Weights of a small transformer language model: untied embeddings, 495M tokens.
MLP neurons of a small language model. Each row is named by its layer, matrix (down: output weights) and neuron, and shows model dimensions 0-191. Each number is 500 + 40 x the weight over its row's rms, rounded and kept within 0 to 999. Numbers have three digits each.
Before each neuron's rows, "fires before" lists the tokens most often just after its 100 highest values on Wikipedia text that the model never trained on.

fires before: "\n", "2", "1", "och", "\n\n"
L19.down251:468507515462492462462495490575492496486486486456553567532472484486543504470462540467557480512475507493494459560528529469501567433529466412453443516526533468435469468475565537498494516540466479555498444516468475504494511473488491548511457424538463421497545474532481450496583545509543474526475497503580431495474534471457486466498468462502510544549547456475491550505565556402450486519487497469546426535527488506575576489533566530557441579542500453441520511509491507533477538540472504432543507489491557486576553522464545507497601459475605508482483496491562494470483481415467474428

fires before: " |", " | ", " | N", " | A", " | MF", " dem"
L4.down1374:515500535480543449533515507499510539533471546493543455475470484464447416495523510499538518439498443471477481510565524564424477440517461512523568467507493479535493508498482492528440469423476562476495476459520475522458557458476490507500466478506427525443509476466474588502561494494427589518490420501437524519476442485518431518555514493546486495418482487523511534530459505563486514528420478501472482396535531520548429510529528471424619600534502548560522541539540541483496547510488511565516484532467510513425498448520584457493559510512557496423519528479513488494444543481547525538

fires before: "1", "s", "–"
L18.down818:484499469537450492584584572522455521520521528486456485529401549467503447498500450491459494527490456514460570472501537457487537543437530513512549462541534517566523499569527449491474514518517483454533592455563484438519446521411510503501442523470465479512442546490451491467543430497500416503565467584527464466545486490470457459535441571397486431501522508518509497419515468476538500451529444466473492486458465492513470513524514481493455583478536466487548538556549584541467487502469519503449469514537554513559459523526522560525490481573510544474525503531468510505528490536415549510

fires before: "1", "\n", "2", " by", " by:"
L4.down266:469468536570482512546523517508489527510504547474509502512477491428501519519514523463503442458514588573540523483544504473520462397563457461503493454549527395481524464515488559600528492534443493485526529474381504464498489434565563487475543507459530472528428497470441536497574561528488495464486436535482491456438469525491522491474480504472487476535557564499491540542502484579451482493553424512506557494546517501505506550468498545496511507428543502531466472511497518467579542495553436485527541539515482536428574491460509420495530467498523542447443509479479450563432420442488492477

fires before: "-", "  -", "- The", "- H", "- D"
L18.down247:518483488536491542510522481478552563524474445537463473473446528503493473461547507500515488475500548423445316489489555470536426488453533475422464434510436510557479564512570461492552534518456586506513469507488478511484455469518504479457494498511458497490457509470474497541451520473584474496516479529503484512478521491556538405490512497559483491459528443573576554486483470520509582533493504562471459484514492528457535469530503513466578467578516515513434532441507548483513513475467491397523505491607511543500468495575488499548450522491566487519537511522460491462461477536547556517

fires before: "2", "1"
L19.down834:474507512451503521480530495575485464480496486482501508524469504501483529537498487521438483467504471477491503477478491531519526515586475547565481552546547438501491517512423524503507450478437534568431462501498478501444562511538502492525500492456529486491556481486579509582500419474472487447481426425531507496460563497461435497435546511462523472523540451542496477480455526494500481500463463438487521558499477547516436499463620557498473503484516517407428539463549488546566468538486541506443497488490432594556479547628485460501525435549541482501523569556526506470564490418528453467

fires before: "\n", "\n\n", ":"
L18.down354:511480566488545538510498497501512499512522488542483446531481532548476546517556570476438485487468540505512517533536513420607512501562457437429496602467550540486507484514459459502556483531611560485501501484497448560537515527537453530529575523432461504489533491598466449464489549454552488452466537453470490451529529450478488522493497525465528504458506505483551439447505494439528562469485451452529523512491507456494526495515459420502516471463492558452453493466525446449451489455483499559507482455471503543542531498575471417523486515472428538426570510411503502488457444558504522564

fires before: "1", "2"
L19.down1087:470568574432510498544492479489511473502476504578492407459478488548478539476522519529473416460451497493471526482479528450444505566551487470534456475515498514499463504537469494496527472593522466481554490527464536421414432512483555515556554489541513498542538506583473477512412449439489376501476487557539535530583463500544460489515520502451474496447540512527508501517418498443511480449528419496515473507568449482489477582488459467518422592580498502491540407527482553528527532492515492548506553465530569555502544493491515513530485486482463522526452513502494538508475494496563491491

fires before: "1"
L18.down1490:470485438446445486561512523485544572446499543437519475499415447471532515513480539504485453569527461541538535525533519545471521551444484501524513441516460509569457457517521516508470525515545535476542459464461494529395480520406471540506503500492486515538465486513465486540535514486549508548517543527523545509445479532540502446506463477464549463487549540487470460475493471538488512466435430521465595533508505524499385490540510459502525471535484481571432463591529516505523549453512519530543538500509506401525485486541463502535412498498617486510507538460455431448513594560459484453

fires before: "s", "U", " | ", "G"
L4.down449:442515502529521478469534512524490430502469435447530472526514471495485443534554527513464492567468522462480609550541507519501534528457498535499573515439482464506520459478480528461506592560537545494454549467490540465534544456484519463531425573469499449502514520523522511440559506543489528482514480511483446507490529514453468513538474452493522478433408520520515497460483431533432583491469496498573442455477451561621445518536513505451576511528563481437478517518561453483491405514478546478404487526415516514526468521504616522525521475507471431507469530502497486518538474490475501507

fires before: "\n", "\n\n"
L18.down801:461516500530524533493466443511551524489459471575468526611498484572580542502465531438491543527580546468530492490498472509524519458475562529482426535508506502455461428535535454483450516564488445494470544472507507457482398400483547553475574478610540517432501448514431533550447475521499500519507556485459481456511522507451566498551585429506540529515559476429539506596513514534526550486454493489524491531504454561545500502500454444494474438487527475527534485437587525464501462542486478448521412449502476537490485454505523523480498457492499526499537492527475491511486501472462468497

fires before: "1", "2", "20", "\n\n"
L4.down1345:490516532534476402463449610551533466415461495509558477475424515452453521542471480492481538501484571522461510457408535595481443494430513516590499543526486511494459448417501517593494525447520496489581512496443455552463458552550518493421543546525545462491507508516484518511511414459500542527477471468525542471483491560516552475475484524503468440589493481507475497560542443467458508520430438486461483528479544514533516551537514543515551464545499474480457510493487536592510496507528465483483494479510504516462554518491513526449489521530532494539489450491504474546449566429563476559

fires before: "1", "z"
L18.down745:417538510510536516522568483506549493482482392528525471525552452503533533584569507505520467517472533466567600514530473565492450483529484494504517411500455516547498458524490584493499469525560541482472499521481531540520521501530468518537524515421466492496464433485531545507573512541549554486506433523480447473541472472510447471523439473448452457439469500504496491492553481517507564479537432523471431487509387479518441482482452542522494480501460528526566532473482560525483542489443509502405455489508413532524526475455508461552541495501443521484541480621506460490459507534470497582

fires before: " |", "–", " | ", ":", ": "
L4.down470:521527475452501473501508521490518469526530521559503549498522490508394481486513564524552520447493539482552508564382526481516505544512601487524511508588548517466524532508516460486481513424423552597487550526493535549527440493486466468461478495535522518449399564480504504472511475472509491523524455470483504538537524454517486468495472471520494503560551491450474474560423516533509496549440415500457509491504433526523464525489447489565523527413562501535471536512513471496485497450452486461537537487580506530554429561450429574512411547490467547471536531483515482442504459531448457443

fires before: "\n", "\n\n", "ob"
L18.down699:552436545494476498537534497541538467431483468450561562550538382464524526534537481502507515540478479496426556453494481512437416481577419499535511509476518451540511480518523556498496499494481440433465524467582485454519447468546560523478502531504493475516467448550481477507581493497524438433520527567470547497446521476467517439534557524474544538469490541432495481471489480592458522470523541552531474517551474504516489549471539512557525513507472461486504456497519460581515551442477495489475501457503480457482499492543507590543441572420500546454533507512533486548508484396421535503

fires before: ",", ", and", " and"
L18.down362:485433495471462435500434430520491500456463537550444569516462514511470523514492482525549458495474492513495533515484447474547460474459495421511526502594552468513522473502524499492494539409510461438526471556487544471542398438503487479491473506490485502457592443465511566480467565575484583490493479537490529503521486540491441522540572502508480542513485584500494501558440492526437523516458477472536519475474531508399495515526554517469459540414508534480511438511521554454415513552469461486515500450560483492530514419563492459574509475588491501525503542493464563546485561506481474578

fires before: "2", "3"
L18.down176:450518538565465496508469519507555432499473469500523515513508552522535449512533505489495447431496415419461516627526481484506545564566476494471496567461546529481507485557448445485482519546487566533476507478463529549571558448520480498445482501546421484491437565484553506499532477458544463483500484512549431528514462535530507499547454470443522430455529504480495459505485536504394459524547509401516489530467534474485474392457536455485498431503456525517464486591490472509572478526481541540496520550553484477522488427565502487510516516557475501527486444462487494511468490493526562589

fires before: "\n", "\n\n", "ine", "ish"
L16.down280:509490461524460523560512549551483529479534422497400484516502494470530497540466510534433554500565497472497552519599489537461552480458555452535516455524530484477399537461512523527429395485506475490508565544554487505495468552517510583513521479511529431528464531515511469521525466544458495528464488541486427536472550542479473482430503513469494535485510467519551534496517468498500571533510478538435584491521507436527519492487461539425482471402468425541465497463477507478415473539446509542466585505534573474463495474476567577488476506457471444527535503515482483551464585540487468463

fires before: "\n\n", "\n", "-", ")"
L16.down385:524478545479486478508508602531475521503449535500442526519445501491501462475553460480496555591455474449544501471450507525489549513562496503516500444590495493527427578553505498512466516510507441489463488517466524471497598503452558445488429533495514578507466504507449532534596442567558553549474501537420485425594526497489516418512450412471522457511495489452555503459505418450495451556523497438473494520477483496493466524493556435452546587469522526493488461494520456483534534490463556469492526507497513508489483530475521549514481463581496552423463566479445452523481510495510518513

fires before: "1", "2"
L18.down407:549433507533491490490510519510532491511518489463424438562419531444474543510519448473403484458514557515537412522502410523508497530472514531459512444496421477524438537508551538505514458539522531516528475485500526453499584506456494514476498517587467501483459486527515480512541435480472531529508523582501533502532509516515501484468556388535396483469576475513517439521544507452617541496570519502520540448509496526543489507539495522436428527538505546537476467545533525520424466445490460537543529387491553497523511472488512508448424513499571546476523523472526505456515508480562525495

fires before: " |", " (", " | ", ") | "
L16.down1480:470566437492526474500544562508538506473480514556515526452433561552517473470538455508499509456609487490552425531417505445486501487530516540495522508479443508517487485478484548493488520477497529433433464529502514494504483478386470462457506458536455492524584487482527521415530542515503437463460519518478394494442507513508495543496454465525461536561551500523594582450560495498508522531504502447523445545487488549447547473499444480540564493562476504472521480526513585522562493554449442473516526504527528485512465476551515479460587605419500503527550464464508503484466464535465556496

fires before: "; ", "us", " | ", " |  | ", "}", " United"
L4.down690:497559489578466488466475431531567504509479560432493521470486469557471532503470560489494523434437504471587503485561485530466485521529428515521547501550534504550555461422459513522457464555520509467460528508509535494519503520530463510544500562443521437547468457493487540457465553498512421513601513525418523403443509515450548469496523425469478464520500526446460438465551478519533506460485501533543492533490460471473532499532508443551526524469546505536532551580463493523448496426454530506506551631461470472495466534497524501486448479501493516508476505507606573482575472505450503519

fires before: "2", "1", " "
L18.down516:438419478504509476496555505522544503468501446507459466599523469504560507548606482519504504520551561497509545435544420560438468494478526553476471499485505524459486512484481494520442485489518526549486537454524511452459408551528526507574478480495494441525470482501525414541560498479493450475510548491517464492517519522503508463476464449533474417503494487485546439529470433489509569534552434463489464522525474532522526487564535441510509451491436457475472503514518552556512594564510513433365524441470497534515547459555471531535488491458536472591521512513511475542523472471440507585

fires before: "1", "2"
L4.down134:461556514495493483542543558515516530493505543482587457454520477497475543548564453492522467555528588478500464507487492474503483486498510552489493579517511423477477439501517489529448528487510491446564515436499470453495524482556512424508552493511467550426520524508478588487517481571499520528477459509544444523541514507460461540497486432483472563482482415517469469484457511526537464504517444546501433559489428551453434505587554492539510576497496532542455472428462481474539439516471437540531428489500558497561538508487492458527446470450477508449581494610509498521455578436541520539

fires before: "\n", "als", ";", "or", "oy", "\n\n"
L16.down1114:512514481449467557490493440504529473455509475514482501474448536481546485508521557581509541512500497482454426461548540445488510495528489432492530479503480465451508537523576488571463514549511550546474520549543527513516454526472635479406533532550539524510467599425545590493555537511476415472430443502490547532492498511542481509438528540512485462541442491467458540467484533542540452496467500495545469516495476446491503534495512459517590576470445462512460486481441459523476435548514465517508501507460417424537482461429438536517514511450464503518525534520480563528527440576474486497

fires before: "0", "1", "3", "7", "8"
L19.down500:491523554520563566447481501508460502505513458517575451429521487500499504373514460544558530514367550485481556479535471482496521508461416441476435445503516539593555527463540530429492491437504461500477583483549473548578446507525547549483499477451510504430446532441480446542442467543524590454533498435511512500512546536550465524500520472522539499513526469496476457500478552495565466465468493470449532554502506512524496453513504480524522417468500542527542540525545533499519482479530430527505534449497488542524544490460474523452504506428473465541574528559471484501431495498526509532

fires before: " | ", " |"
L19.down1439:513486467536503450555465518508559529552525457573486534530522460465473482478478511495491450521487518529481414578431494519551519461523509563452544482508513459496574521554506467503460463521548527563548545498520470406467496483533536444426511454426466543475505454401530564467461572537549523515431503497502475473498496425511506539494519467471476481442519467419476536541578467464526450402492533453504511578462548528542521484578593500459524518503487527471434512507465437494469456461540535522524535554513460539547582519494464471541553492532454511506477460487471511531476440530569500469

fires before: "\n", "\n\n", "=="
L16.down438:528555531423538601502431514580491511494453545519464500478502446599468484505510463556539504478428456452543540559452575542452541520490536539491554482487456496524476484549559584469497512559506539553396473490506539470390478462480491474516487549471481419498562503444493508432513494497524527503529468541469441532479429509540489459514515461535505454499425541514529510469514521520513479520562458519513498555543445478537445483434493519569520510503477439523499469496481543527464521487467432506467535557446535514507455498485519573503485505507552502474541504497534415521508430572433560474

fires before: "1", "x", "2", "z", "en", "n"
L4.down476:538537503515533549434526428558533514508504510440529533473452497416496486490553515579551518539509562509401479512488504511510467511484585504475516409449598531501539433520476445557500510464467465511476533601474520501516485524500450545523490465524413541485506502538528530521485504567557535472436445442560439441516520514554522468563484500477505513465463444442459452525520508528565416499476496569504450513485475474495509549479538516531528514409522487504476490477471569518579509495492471511447495448532511457518547547526544496558446485412573504509484478499513448411526552514517474489

fires before: "8", "7", "6", "87", "86", "5"
L18.down252:433493542458448469512489510458530500492507469515520513538521601565486471542527498496460449464514597481542495480502484454466537449505480409479460544591498405521488519503534525526506478514555517533476571496504467561518450560511456513433485516537423465540475486437526493508466485514525569475538529513474525487516527578513486452561511444489453536532512488499526510439476429430551466442531477510495421521524547496530417527504478533535561544510520511552491455486514484518500483568482513414520487406502522479420545506478521478535587526501527517485499559480472418522525435395530572499

fires before: "6", "4", "7", "5", "8", "3"
L18.down208:456537521492498529469474532465448533603536494465566448501560492419525477549495606541506459491531503490446538502414555479507515449467537543516520464508501537518417526439517504446494474497491525519498515503493488526534524452496558407574504482492433478522496521537578505593461507533582537412502491530501478573516489461452504529484488416528435472573519474484505472527481520543542467505499467484435514500500481463498499546502529520437524508453544557515461518531526526537531500453543528415455545462477436491465429530477509448562598503476483527540493491564460428427546491531498464484

fires before: "\n\n", " He", " His", " The", " She"
L19.down1459:500533553478510523505513494521460459485425560542485492551404504539548490518478521469515490540474478503466798554518570491445528552485440516553504482490496495442528497483499466513447471491561484381502480433563567516502484512524528515494523455475497499507534488512539501513463493540568467477501544515461520529497502471496515501541465458534489484518478541438476550487520564431451506444477528555469460457541468477501510466469484483512553431484433502465511507468522453466524520527520512501522489471506505447456483482470517519505528492477480543526537476502501513524470516544545466518

fires before: ".", ",", ", and", " and"
L18.down394:469501484512475456542485511544528429520433501502510521519444570496486519486530458490520525458509534486481458486538490432495533551487536487490480466505537550491511517473465490497477558421514433477545459547492481535511438518544549505496498484553513523512526472516486428406520474475476534487431514451538530458524580530463542448541490458482514472401501520488533570577528531486478490394436515578504550566507470495518519493478438537532490459486467482502502541462495571514474530547448479494523417474500548510452521465558446566518518444646430473544474463485572583491559507509549491422

fires before: "5", "6", "4", "7"
L19.down552:549551485431520462552514541489471554493463563511481501473550570518453466440459431522533512531552488540537614485452516513480514500465480486452554504532455528469503479504545484496513489591479523491519550497513458507471445466467468494527490571483496531498448605505453545448506496537548563562540581511522531537519460467522522506509388530415536516520503459441455519501498425540481441466545449488562456532573541501507487425490467529495540484459483545525462496553542479471469497457512497481483581421517448525529488499521492403495469450470496489550456498527467455494563422460562521468

fires before: "-", "o", " Y", "-h", "ung", " H"
L19.down262:462503489495473479557524556516524495591489495525507467544480475578493486509514504500470509498490460482544670527445473470471476534494450553466490456501408516520487525486516486507501529468477562498490499488494538485538564464467579438484494432506485512540533625442507553578482489489521500518499572553384430520538484457628483525510437545432559478483488463513481507576460478504506499498551501544457594490522478492468519471446521508528521544510450517501465420523511506419456540462519514487537459496504489529472450441496467503526452506430555540480476505508465469506517487491533495454

fires before: "\n", "\n\n", "f"
L16.down358:505472471498499557463510465504501513489495498487429472504469482533548502484547461506526546541556510480505465500515521543539481473509393598593476462534414441499470507470509476524601448492507529598564540472565479539447430449428498521496534448491470539479472537452496516507539568507539565438534489466486604471476527519493509490555491469479504529505453553451495474490543546549450478544515448514432500539559495463446534517472525452481546577511537465481534524545529556517426514480504520437479465571542531536493515534432444524533452474530427474510523443513449458481506423504478444520

fires before: ".", "4", "5", "2", "3", "6"
L18.down1184:469480468591465564490468483524431485429570551522499487532526452555464486510509504478549497483534523595520696523451521488533534480477501459495502442457544563558498483429454450551487520496553495466507474522487606482488468514518481543512486470526486461517513531544499517471506466544491445561502446451529521498540535521408549471498509453514437419546477486515546474509502438513509467479522489484494512480507476458519526523499435557487525452486488482528550539497510457536493528518527461493453523423472426553488513504537520527435539618475539505449490517469463453447525458511541439502

fires before: " | ", "0", " |", " (", "est", "1"
L4.down1401:532528523465462523440471474446465557437528557511451481526456510561535486456523416431501520577510490463570541563503460517517439468562468507533475495521431449584507493498429570532448501478499584522473508495499415504470542519499426459501462516510427471595521488418588512551471519503523570565505513502485473537458512477507562491502479457497501471486489483507603453555529478528431518485437504472507550493519515543516468444460506506446608547529461459503490477504481478513525501534514473487538512465489506540548486533473571467442514438496487471532457430465539491520538580514547476533

fires before: "/", "x", "1", "ed to", ".", " of "
L4.down793:507483454467524460484516488490495435493503524485527416522496519443498461581483527510494474489505513557491549560525487525501523499471436529466458567479499498437459438478503459486519432448414504503509516541417435485457488580485559556569461531548483480514437476551479581457544518415527492538538469497543525520488484489531467520511490482488512521436492522551474535463484542565530469531537494602498461441521570410510538471557506521544583545477484572519527546450490491487479562495522522458440525526454577479542477476519528467432461529564540449453508602484546472453508496418486484466

fires before: "2", "1"
L16.down857:459446480488502519543462514582555519510515509507487503528502491512497535480502517489492495538492428548517628512574465469521557494550476533472487504513406433527499554511467582507502513502568498411445482482536503536531507456440553528552528500512577486491485490503535456596431507476489442498469456518480415528466504454452598468473461487512610488498517510546529520519474412524489478495502540459549477561448410581479516488532499505526448459501527405532531462473514468533502510452495489572496491515444448534491536474502519510556445504440488457472478550529529466520542456540426492458

fires before: "|", "| K", "| C", "B", "| S", "| "
L4.down1336:520480420419539503544536465496521493500552577465481515485480464491483558432506528516519503474474461454521431470582429532463553476520515456488560496503515449470490551486476493569489513471449524460517518483516520431531487340487465491498460506451499568559463483543508523500541572465514530477548494492503562556503462521455486546527525477449556531528485460469513488453482555496486480482466568532461502490516462413491452578545492510521510493530529533472354498437481520511513446538515506567521455506506578519521548522510460482465532526564509499501458468505484483405508539578550564466

fires before: "\n", "x"
L18.down947:485400561495475596472518514557555551511574545456470455581506500479499494463478478540583489497571472500413385467531483444536476565472471514487487524537445515538507501500549476563482525474464488516561518524494479479526539476516463556454451502464447490517444494488518515517512459491497534506514473511516492439492415500532492466560512554482539484507506519539554506483531538555511499459533535518421526403481538536504508492477474498440482488544546525401441543517478504536500546461499523501529496500438527490483503535478515467531393468417500482579451485511553451491508624472418507508

fires before: "5", "6", "4", "53", "3"
L18.down445:464434549534515564489456500496512480493549436541599496493443509480491573581527531411476477431479557493500649533492554467466571585471527468466527508480500496506469500523529484506511500439472544493547475536492464544528461450477449474510524494470495544467522498482511470496505470442528601463530456476524502481439529505525559513435511464508432479533453483497564463448480490509537516556534517553496434484437509480442545459562441481464562438526484466568490502546588480512481453467516495493436479463558525454501477434507514466555516455512544497514525527432458468536526559479514556471

fires before: " | ", " |", ", ", " place", " "
L18.down393:535626449473536602422529486455502502488536541469438454473480507451398464498567480458520498465453507475486480503500528397537517453547468485454512467539464396509473541526519527477487524488516530473508530447497510509520497575550493517551469461478484454498547500456542387476514525579492538447458496455499476450483471399513462488548436547525565488537548523539520526533516501551555425528485500468487507509544510548554507516512455473544510523477487508557497528474497462469506460455485516445511485598458506520481482514511434530516534526512515499524527463510461588518516383536488508548

fires before: ".", ":", " (", ": ", " H"
L4.down146:488585499525564541521484459499431438517494428549535540482475492455418531531480517497517514503504474533497588481539505518360502511477487469492473487523529532524533480494472528464488524440530477583518452470531445480561592526490477489488495502488591597476462503578426602510467482458496487529530537411491541525550484546460492564513552520428521477498526487550508485495504452546526413499498493577524494495505475507586524454473432482486474534483527499573498465540540543499494431437446475514530489507516505506471526435488477464483482492509483488407427528486529556512483525434520451514

fires before: " |", "% |", "|"
L19.down764:479459519464499591474564530527426523514557493542491492482509543596398518542467415526501484475449503552514513488493471481461439487504524461506485434471516451468606526562392499522517476555512517525509515510502505460497594443492548503500495525504516495527507541499498464516512445463554465454440491532487491519483453466442470477488533536499529509477520541479453502460510569493497484412562531499531558534588503448553546485515541532564492447550432511514502511482522523438471474462439511435523503487463457499620466558563485531500531421502510477537443499450508492529545547489440490581

fires before: "\n\n", "\n"
L18.down780:447499484537458498474524485547488551484500489493486504466435505536596486528485547518542507429439523546460443507510558455468522506495506476551534548468528485489492508586536449501541514496529472549511496454526531430454515553545487508498546486501545537584484422491515558533446500532456579561506497452434533567497421548484530495495483578501522481492455471440457512519484550510502467594468494489497500497473520388535452503511574460506467473486504403523490522496511512469433569441498516576451473482462511478437462428477511448527517423604469483473504548513562457421483496511558494522

fires before: "5", "4", "0", "1", "2", "6"
L18.down452:568572517524524538520491528525547490502471406490514571529510526500511549473509511542430494519462435562506555520446446499484563522515472504485545522414466588581502445439472499555551566539551511496485501477475386530478476490504527485516500416499532429492540517517411438530540519429500478451444466473553542471531488531553551480481538417487437476508505519488492504472496440530485449532449455507554532460504515484480479460488479529524530465535501460477439545470519467436482547484481472499561523434534459539515471589459475437517506499578568504560524539448499513429519528515448500495

fires before: " | ", " |", "u", "hip", "istan", "ers"
L4.down921:412500466467514506536512520462526515457519518507464528567397537473559520517538473488530485477483406498459508558532480503538503520527492393494532638483526531550510431498436396534488520531500535432468511521495501438520562499519461470501517565517456499480468438519504511474560488535507468466520563537487430485505508536549502464490535539467517426545478467455436403496521504489527654471524519500507490549431486495466482475505527542478525471506478554540516519464501486382544468488446487512521545487527504502496522558434447517467545506463514528524585485529496512545489478529516483523

fires before: " | ", " |", " (", "th", ":"
L16.down668:545482504483501518482459504479538519482458524424545565453490478578482503508481473505536433515497571519432506496546534537525536529538497512556486498474542573491479519478456459552481490447555529508523563468542421504511412472474525541483539517495410564512476563538573525466475456494523478456543448463528493514482509579489523515535451477531612500417503494553414538492433479467595549485472541540441459538429504498522513459522445472504534444477434538480491580473509497505454436436464468576497528510470533455488482546464531483541462473548494465435508497494475548550510466592480504475

fires before: "1", "-", "2"
L18.down903:507428509552450405532536535512462541506516455527562497498525471459491460506469492446556496413431488509593509491458467522536529465538448495496510492555514546477459567513575473549515455468516507486523514515518465423516463430548565536432558504450461508513483525581507514520571580464506480504503488454584546498467454412444505425534522517478485532470513495427491480518487558568447471464446461471517518545454508618489507479554529521469478526479534492551492509454514464402517511533487479494442506506460578484512520518486516557515467485577500564548482465490502526554439518536516506454

fires before: " | ", " |", " | N"
L18.down1139:464481460536511414527498462468506483508546508530442504409479477519438528489453426511575535399461556564499460447429436541484491494468427486464540458491539514511532501510464452496467510491528504468511489551525547432460487488509581541524545465552527497524485469462536502447465494515546489493513497485470554529371471485491434502523502524570501499483596502494469596490540532544496460529479532552494513590454489502495499483551550556459550517439492526483533470452556487478544485447540465552549470564496531544476472514535495505521550440563495543559448475510464598493521474479560448498

fires before: "–", ") is a", ")", "),", " in"
L19.down731:499591548564489473548549564541515490490509449472520479529472540478587469511483470514540515504462446484507646596503477473493533491489432445502434513523466583478520509498521499446498450574458532504449506431489492516500524430483526536433506490482448435541474544458492505464503555488486484521543556484485415456458545519443413525480467542425441460552538533439497474484463529531484533492457461531494522527500555580492538528422552480443485542502490504523436548519492494396441514507537539541455508471522588465514440496476523491552497507493503544548499495490506520517480510494480493431

fires before: "."
L18.down481:460531563524531517522493472478540489554489448505567531486512534540508523507454485486461565468456545478497543474504476429483455450499530498456530501535460502503547565529524575491467579468519543546554433540522552459581452495468555506438464523509512475472438517499428406462442541515496563462548561447429523484533476477482525526536438486461452578476408475498493421489504455486533509482464438517499487458451493461539549548514545585469517442537504560469465500534494521499505536562518554475519526528477468499490502443573469531484546387531531472507460475578493529478501498495550453414

fires before: "\n", "q", ") | ", " | ", "\n\n", "0"
L18.down1365:470526461483499503592522487530491482521487429453476475509495560611493511468491480519497546457535476429529549545591533482513585453539482493500509484449542555526468447523562499493482432415541584536522508485530460507467493541496438517552469519453506453471579526510507500473572574417466493561493482524498510503490516482446456457539494465512508438433536569496546522504521591451551513446552458507452484436532484507572471510482495485539552434479506470500481543503533499464543448487455457460535466512469460445531513531468498523473515504475513501429552495466551605442455495585470464491

fires before: "|", "| ", "|---|---|---|---", "|  |", "| B", "| R"
L4.down865:577519422510498498461511502485451485483524479459506478491557514434522481490486511493482533543576513475560402521491488494559538537554546490488519532501493454460487526478467610575447587456440451527527504466545537440519533452551522443474424502509498553517475471527473448495528526492559418431449527563406605457550462570405482509432483477500495521584487468491494392524431495514496494584508480494455539526503501492536483467500532540540519442510494517531470486475523482521479491523497539539493466526587497536486553542488423550495488557522502491526458479485473487461509516460485494541